Weights of a small GPT-style language model, trained from scratch on English Wikipedia: width 384, MLP 768 SwiGLU.
MLP neurons of a small language model. Each row is named by its layer, matrix (gate and up: input weights) and neuron, and shows model dimensions 32-127. Each number is 500 + 25 x the weight over its row's rms, rounded and kept within 0 to 999. Numbers have three digits each. A neuron's up and down rows have the sign that makes its largest values positive.
A block is one neuron, or neurons of one layer that tend to fire together. After each block is what it responds to, as a language model described it from the Wikipedia text at the highest values.

L3.gate219:511467535483508454492528542565523514456437487532449490507485540494466482465494544473521503489482534500493494501508468479537490504480481493459483480473469522486489494535460497461515495504502521507498461496475489489511458502512497487484462492497498514511457504509492449501466466459477500518
L3.up219:509461519501479477524529498506493487475464513551501493449511510524550504464515471506498512546524531533476512471504508508516511508518518510523479513457530540504469463472490489495499494472506459497462499502429469441472492446535493526444507490491535476525480478569520511515488487490524499498
L3.gate232:492551479491491491504511504507515504523511515477504495461497487493472504510531510470512527546535562496529482482494499527496563517491526502492496489497537485461476515454481510507537506504464472506535475484485514483516467494509517467494510491487421517500522500517506466489483478543459509473
L3.up232:504537529456486480501522524547491463530466431528477475483528501510492513510458518468456539472529535487540484500512515494509517473491523531522503534507551488498500505473523540471492494503479484503488519568530476512556501467524501431512511502513458474503485489529515484493510469521530519466
L3.gate353:496486518498497549484483512497500484487489501495510502502518485510488487523501535513483496478507491522529472481518476523534515483530512493491504494491510508494477500486520491504521465490478476509497521486477501472486482506510504518480520520528544559527537474497491506510516495493506480470
L3.up353:512518497520512487498481478493507489493517510504489444464488521507462481527436513474433516516532532468520491522515478529531490475495479482524483491503531509479510530494496467454508473504462517509501515490499501457500515460503490495533526480502479511516507484497461515491504481532522511486
L3.gate421:498501479510460506497524522546473504507508541475534501493481501533522484488476519520476514485500487484513496560489519459477492511463519539447520546472494475525514487484530464508535504553496498506500500484506479481522519502504507530484516522500494504541450476493545485514500476490475530538
L3.up421:486513482508507521488518488538520496479436485503500462480487511548480521537437478486529489486533482463498494497492475527506513530540539552518508544536496493494515467509538500507509505503519491515501537519472524513496484459432465489510479605514510499536517473512529504490487469496461468522
L3.gate494:489492460485498522488429516524497499486514529494507468475489485444488495499471468507509521520537526558527514469524482485565488432512467501496506548486557473452485531503516508489537503507466500469498478482566519471472493478517464514518502511478535497515482545517461508490538482497448528529
L3.up494:495475486488520502499496484515466517543482498490481503501467471514519488484536517462534516556496498486513485516507503502498527540525473499559480483516494509470471470476536498546503560486430489487515538520515521550567508503489496485516504461496500528458487534527505485502524455495532558500
L3.gate506:490564529468532479508570479492509492492463489498466445453501496523506507519481506478506457504499467502479491495505499447512479530538540509509509526546474512539483460508484541480515468519511517452496500518483486487477459458445487464529523506508492519514488484475530492515473510532483454482
L3.up506:480515495477516472471525474472537474488524491495501450432519515526488527466483491502526527480536499504504475505489482504513505532512515497479502521473522544514523497478485482485465488513486501554499500495478440426520499453463515529493496530510498464498541471491528471497524526504482481510
L3.gate590:479522511488489471502477497519497480504500502518518516473527487463536473490522502491534517496458498488465505484535530552470521512494499493491511533501495533490464531491500491451555495544505499493473547463463504540489498501544505481463526499497504483498484485496464508506470470537487524517
L3.up590:463528503493517487500464489496511472481477509493505557506486491464482535479504486493518513496485490504433539482460521507503533547487516532493520475458521500486480503525492502495499511542519476516488510491526501474552566512487542501478515487497526480488471507506462483526461499499500511529
L3.gate697:512518526519489476522527472494502457430507522498491478511463480488481435547525551474483518486489475507483507475477496492513506490517514517506431534511524455504496521499478474493515540491511515501497540474486474477575525526502543490455527544509489548508550499491451488481483442527509508500
L3.up697:481543461509523519523515512506499493491525521522544517464481482533470517525483507519490507507520506553467474476497459542500516552528525487474538490525482514473511491507495507465487522516487498487492521513504531466519493448477541535537505544473485501498497501498500450505508514522498506529
Description: Short first pieces of a word broken into subword tokens, mostly single lowercase letters after an opening parenthesis or hyphen, as in (now, (né, co-write, over-whelmingly.

L9.gate146:479418503493558490501523519459522496534494532527454521505470423493518504477494524514517500505530524461480485499483468515531496529473505522472493500495512507508461548491495502533508488511427512502536523518528477496446530489448500507476466478503465463445464487515529517482467515502546487482
L9.up146:515531461492475491539469505502535494497531509491505508495501492501513527521506541518481558531538474494478518480513453525516512488448485468495519482487471519496511536508524536516505526467513493468515469503505524473496480528493485452490497494524507512486496480483497462517512519458511505494
L9.gate662:476531475472518479508478473498526499521572475506473519494497455491473505472492508495489488493517468504535510509508493507519481500517525507493494479468526471547458497487523493479526482496565514490497486502479489490480457464510464460513508514508467490512518489489540560507488533511493507522
L9.up662:505521505484498508497489468495490493502515487480474520507538451481554514474504499478540491516466468511531520493511464488508523531454517507484505541511524500514472498461497483503504491532488488484488470467500521500494450484505491509489455525487481486453484493468519467516512477483513524528
Description: Middle subword pieces inside people's surnames, mostly Slavic or foreign names in lists and tables, such as Saburo-v, Feodor-ov-a, Heydr-ich.

L9.gate383:485495517511523445508505521502551490487512489485480443511520492525473502510516499480423526510487453542481495520514473465524497479534521475523489558451535496479467510513490476458506517513522539428528505496465473491525560465487506516517465529494504492514478475506482470506476540555531518492
L9.up383:504519501504494479515498511531527519482467410534532496487525469466480484499509481515498495526511510498496532503463494533494539517518511516508481535491475510475483512475501475478535507483494503501507493497468484601526554509517487482477472491555505492493453464488480496515447499509512481520
L9.gate659:491525477484495483530494519484502498534510488489491464457498491498467491460502508491528468503463512525474499461479558470506454503470501526482483503505471498521477502457479527469502534533511534491514503517519460460503505512493496526533525499486462445520480525501468515486509495512466544487
L9.up659:500537500468516454506524522516529491476479481479486490491495453496482524499488512478473509529522539489498483502481493532505490479500488499536497500495514527544471482472493482460519478527535485495502523511459474486495528493494501502535506503525482511483460477511492463494515541479462512477
Description: Word pieces inside degree names and similar terms, e.g. Ph in PhD, M in Master, ate in graduate, or his before degree; also the first pieces of N-words (Notre, nominations, novel) and section headings.

L3.gate84:481511529509500489429503480454500500532493449513491520490480494487453483501506521487469512516508474499460479507463495515452504529484476516526518493512501515459541512476513498507493502528485512525576550493464500550444539462483530500496477517523468472547494470524485455513494483555491456504
L3.up84:487484512472524495505482534549502501484498475513538440509433518476508528519523492517517517493510522508496497503537504523500525480485530547502500532504477507521528533491516481518487526534511489537535536467506504512458511500488505449513516476530519488519498443523512487532515463480498431490
L3.gate96:517455526494502482515519501503493518488531469481535498502539500552516478521509494462485543515560480508489513549521533527514495517447490511511506484510496497460499530519492442520489496512458512560495442497479489516536489536577506473493504523496539545490522477495499494474543501514487471464
L3.up96:475486536489497475546509480481445513502510446491525495482461494459542499524501485456484499480497516476494525523446510496541528496517509458496484512536495465463507516476543513431515515499500489509501483520518515489507514514558489477503546489468520480497522485485519480502487509468483563465
L3.gate99:509485449489434515516527533503517522527594524507501533479527522504497497547500510512495526493549497448522482546542485474490495491533471529447471492525512502490522496479477474509522518454483495503516509476473489506549507489522479479496502452514521533514525520515472477519491480524552505511
L3.up99:491508502477494500503500503463531489524545493494517478504536487513547510461486541492518518536583488464461505475526490522499462549477527485501496488545479531524460509520529502514504491481472528541517495512467505505541527496511475495564529466462497504518533550538499488513534489489465500493
L3.gate133:482484522533569529464526511503506496493552475529492500507487484515472488483510523504470478536492477516467524449484481505532504465490486483499442484534451516502526511531543523502485530550476510476490485518442462499529535460496555515510520512495512475476501551490514525517466537457466515486
L3.up133:511499525506517482470499452485460503487576527481506489497501496447498506498538526513471516481485486482520494512492458516542508517497513520535462420526471515483492548513516519485460491500526458489476482548471574528497514474517491497528484462496560442491512533511496517526473485494533498491
L3.gate153:484489541512505479497523500507499476506556520499525501504542478498538525452520513481476500564501502461539491563512499493451538510503497472457518490536477484505488490506485483505502470474530478514492534510492505478505489489524471542495520477499503524469504495500446528451485490491483531525
L3.up153:500499566498515480510501474478465539524516501478473487508544481521489554512457513487509445459486523496519483513503492521524484493490506519517504475554518541451538512512469549500482514479518477519493492521500474496511490522502466490496474516564449540494519514512454490475506493520498492523
L3.gate377:506511572523464466485533471436497526504551481530465478474521512496530485487492504502522530471490503467521521481469513498518492503490516520496488478539512513507531485519479486503555504515560492523484444534506509501462501505513509500420459473494484496487509507498530493510534494512510490501
L3.up377:542517548458489487487451508477504538502518482545465482501507474503531447525490512516452539495496485455466538523462501463544534519494493533502485457542438511494497458529492474483546508512553486540499516543511506497477503490491477492498501511519536502530494474497522527504481471549503500508
L3.gate527:500494476462512466494498474461465486500515499523501530455451519468541515543464518480519472495480448464530552528516500522532532502516506501511500515504486492490532515524469507503499504494507499522516507506496548511469485490503502451471522514463496504525531448484492512510520513485507491540
L3.up527:508467482482473541511486473516482485486499481545489492485499484490500511525497511499544487504468508500461531528493473533508501465460481445485512496526548516504483499517543489548497507481464469515492507501504449510482468471486487509504489532511527510490468512523504554496432543475474556524
L3.gate767:499528495503503507465510530449480543514543489505533546529477476459493526513503527519518482497492492483548466518518457524506531531491486527552528504558457507486511513505496499524448553501486466503501522544539459479516501508544499477497498485461530485444501471560481513489521542463484475530
L3.up767:478474536499521499497509559450467493501497500499507538526470512506437492508517521470451491478474455512500566478500483481503489532489497488511527501460453514520502490485459473525496527485478511511486483502509463528470486503507500466504463501513474507514516531503497518489501458517530483558
Description: Continuation pieces inside proper names, mostly surnames and first names such as Mor-ris, Ch-ris, Abb-ott and Jack-son, plus a few split common words like just-ice.

L7.gate242:480508531514487477549509489541506459533475533485487488545492559529479495509476523505497465521528510540493515467551527529491497511491475486477505527472489546461481504436471482497523511532516463501501482499500539508487487532517499472505461451505464513527528524487517495488540500510482501528
L7.up242:484499509491480542497515501495527486490503541468505470510505532500499540530493516510484528482460500464501480542498517461507531510501468472506546501495504466481519477488516533462497476526494483504502508491534465504516498469524513543519482490503506536496519494489519456520547483514500482508
L7.gate339:496511531522522493459516516519512552504485461507496462530553496490513460514528520505501499513486499540505499496520498545529509531512517499524519494524544483488483524495482485544533474525485447495503476443513484522476465521507507513515539478486475484502515481495498554538488527500514532514
L7.up339:479502467531504499468476502524534499493495511502529529535513476482513552500489474494519484494523435555549516450533519493532520509461487507543513507474512529486520483512487487469471514504555526470490495486506484555548542525477464482478501489499509540506489517521558502489485524463485510505
L7.gate472:468478461518525472488505501550471470542491502439518462522536521502549546542528472529477500514511497488486497470517511486453517437496525492496508512483490475501478510509490494535517510541491499481465462454474490506491502507497499511478494526574501462499497479521510512493544503503534527503
L7.up472:467492483563501534504452463512481514529488509501512475516503499526500464511518517536480498491559473513488486518551485479509476492493502526478529505494520501489495517495511448505532512475505534487520484496480494479467467533448541516486500484499438453499512514472546513497504484521512509507
L7.gate514:498504509444517512505469465527487508533516529523480475527467511528503520503523492515509494521518499513526483508529525519505522487525504517469526479495492510509512499442472474470546482555529487493476468493442456527450518519517488493470507488511506549506501507473479529498475507464495534509
L7.up514:490503493478503515539487537516480496452516514521518547473523531474501474501506516509498472493522551505494478518425498542499519498498482467485456500500437500460466494546516470477564495496489506477501492495557502488449499514510535493448528510511497490494485481475462534497456484487476549493
Description: Final word pieces of compass adjectives (eas-tern, southw-estern, souther-n) and commas between a place and its region (Vienna, Austria).

L7.gate340:492509483494489483520563509481484531503536492558487499470516471492494490507532522475502513533545468545474502491517524498542480535464530476504471479513509518512543548490518495516482482518534514489492473504493488478476506519466494471496501491467512505463481506499481485468484540530466506476
L7.up340:532469505469497502487506526518494498521525500485543532489499503495520483537525532485522493514531502451486533521482482557497472466518482507515506545480508509518497511507486519539484484546502515513512487482476472500556549513493490493486499506518494472548482486547505487500480528490450454468
L7.gate407:457518484450486522501526474476516545529513500502528513501483475494500498474523536493478497489522496474504508489509463477522534525514543528473411476503486491540500502488525526509483502504508493493489513506504485495522491524484506500512546503531505505508517487477502489513508489446477460504
L7.up407:491478538442471478522469510527512505512526492506484514506495475527480499533509513448464498512525462455514557489450548501458470467477466470536497503567578480465527531502523467511535491497522476533499483517506462457445471462508496481521474498545504515500526543479488482481506485453458513536
L7.gate758:497490475484449517505512542489506536499525508489471496476475524498507500528520486505476523492536502502463528534495504505544466489470496487530492529533516479506525529520476516527459512558524519534486509494463483537495492467522496513504526477450537496517511509499497463477497519523434503476
L7.up758:482497484514492461491541555467525477522503486525453470504488505503494529526515508563485472482530487504484522501497505544481519457435525470524505510482481514510517516507516516536482505540529520509477489507520459514501468439499533500510509469514541463459522498530521491502499512508452523482
L7.gate760:471502528528471477536466540457503548520514486474479511468459478523472466556491524494452479476518514541521500431532483534463501544508500497500485441511525510501503455494489505521547486529507508477522511512529496505467503455499513492463550464519504499490529492485517480504473517464444501528
L7.up760:528500541517471502480494453497499532529475493507452485494535486523517523538482514513461476487500472489493556512528489524505472483529520459484527498509502521505463522503455491527503522498485490495533483508485502506505523501505480464560511550533526534506524452541497492511494536483415468477
Description: Final word piece of a split given name, just before the surname, across many languages and contexts, as in Lill-ian, Dorot-hy, Ry-an.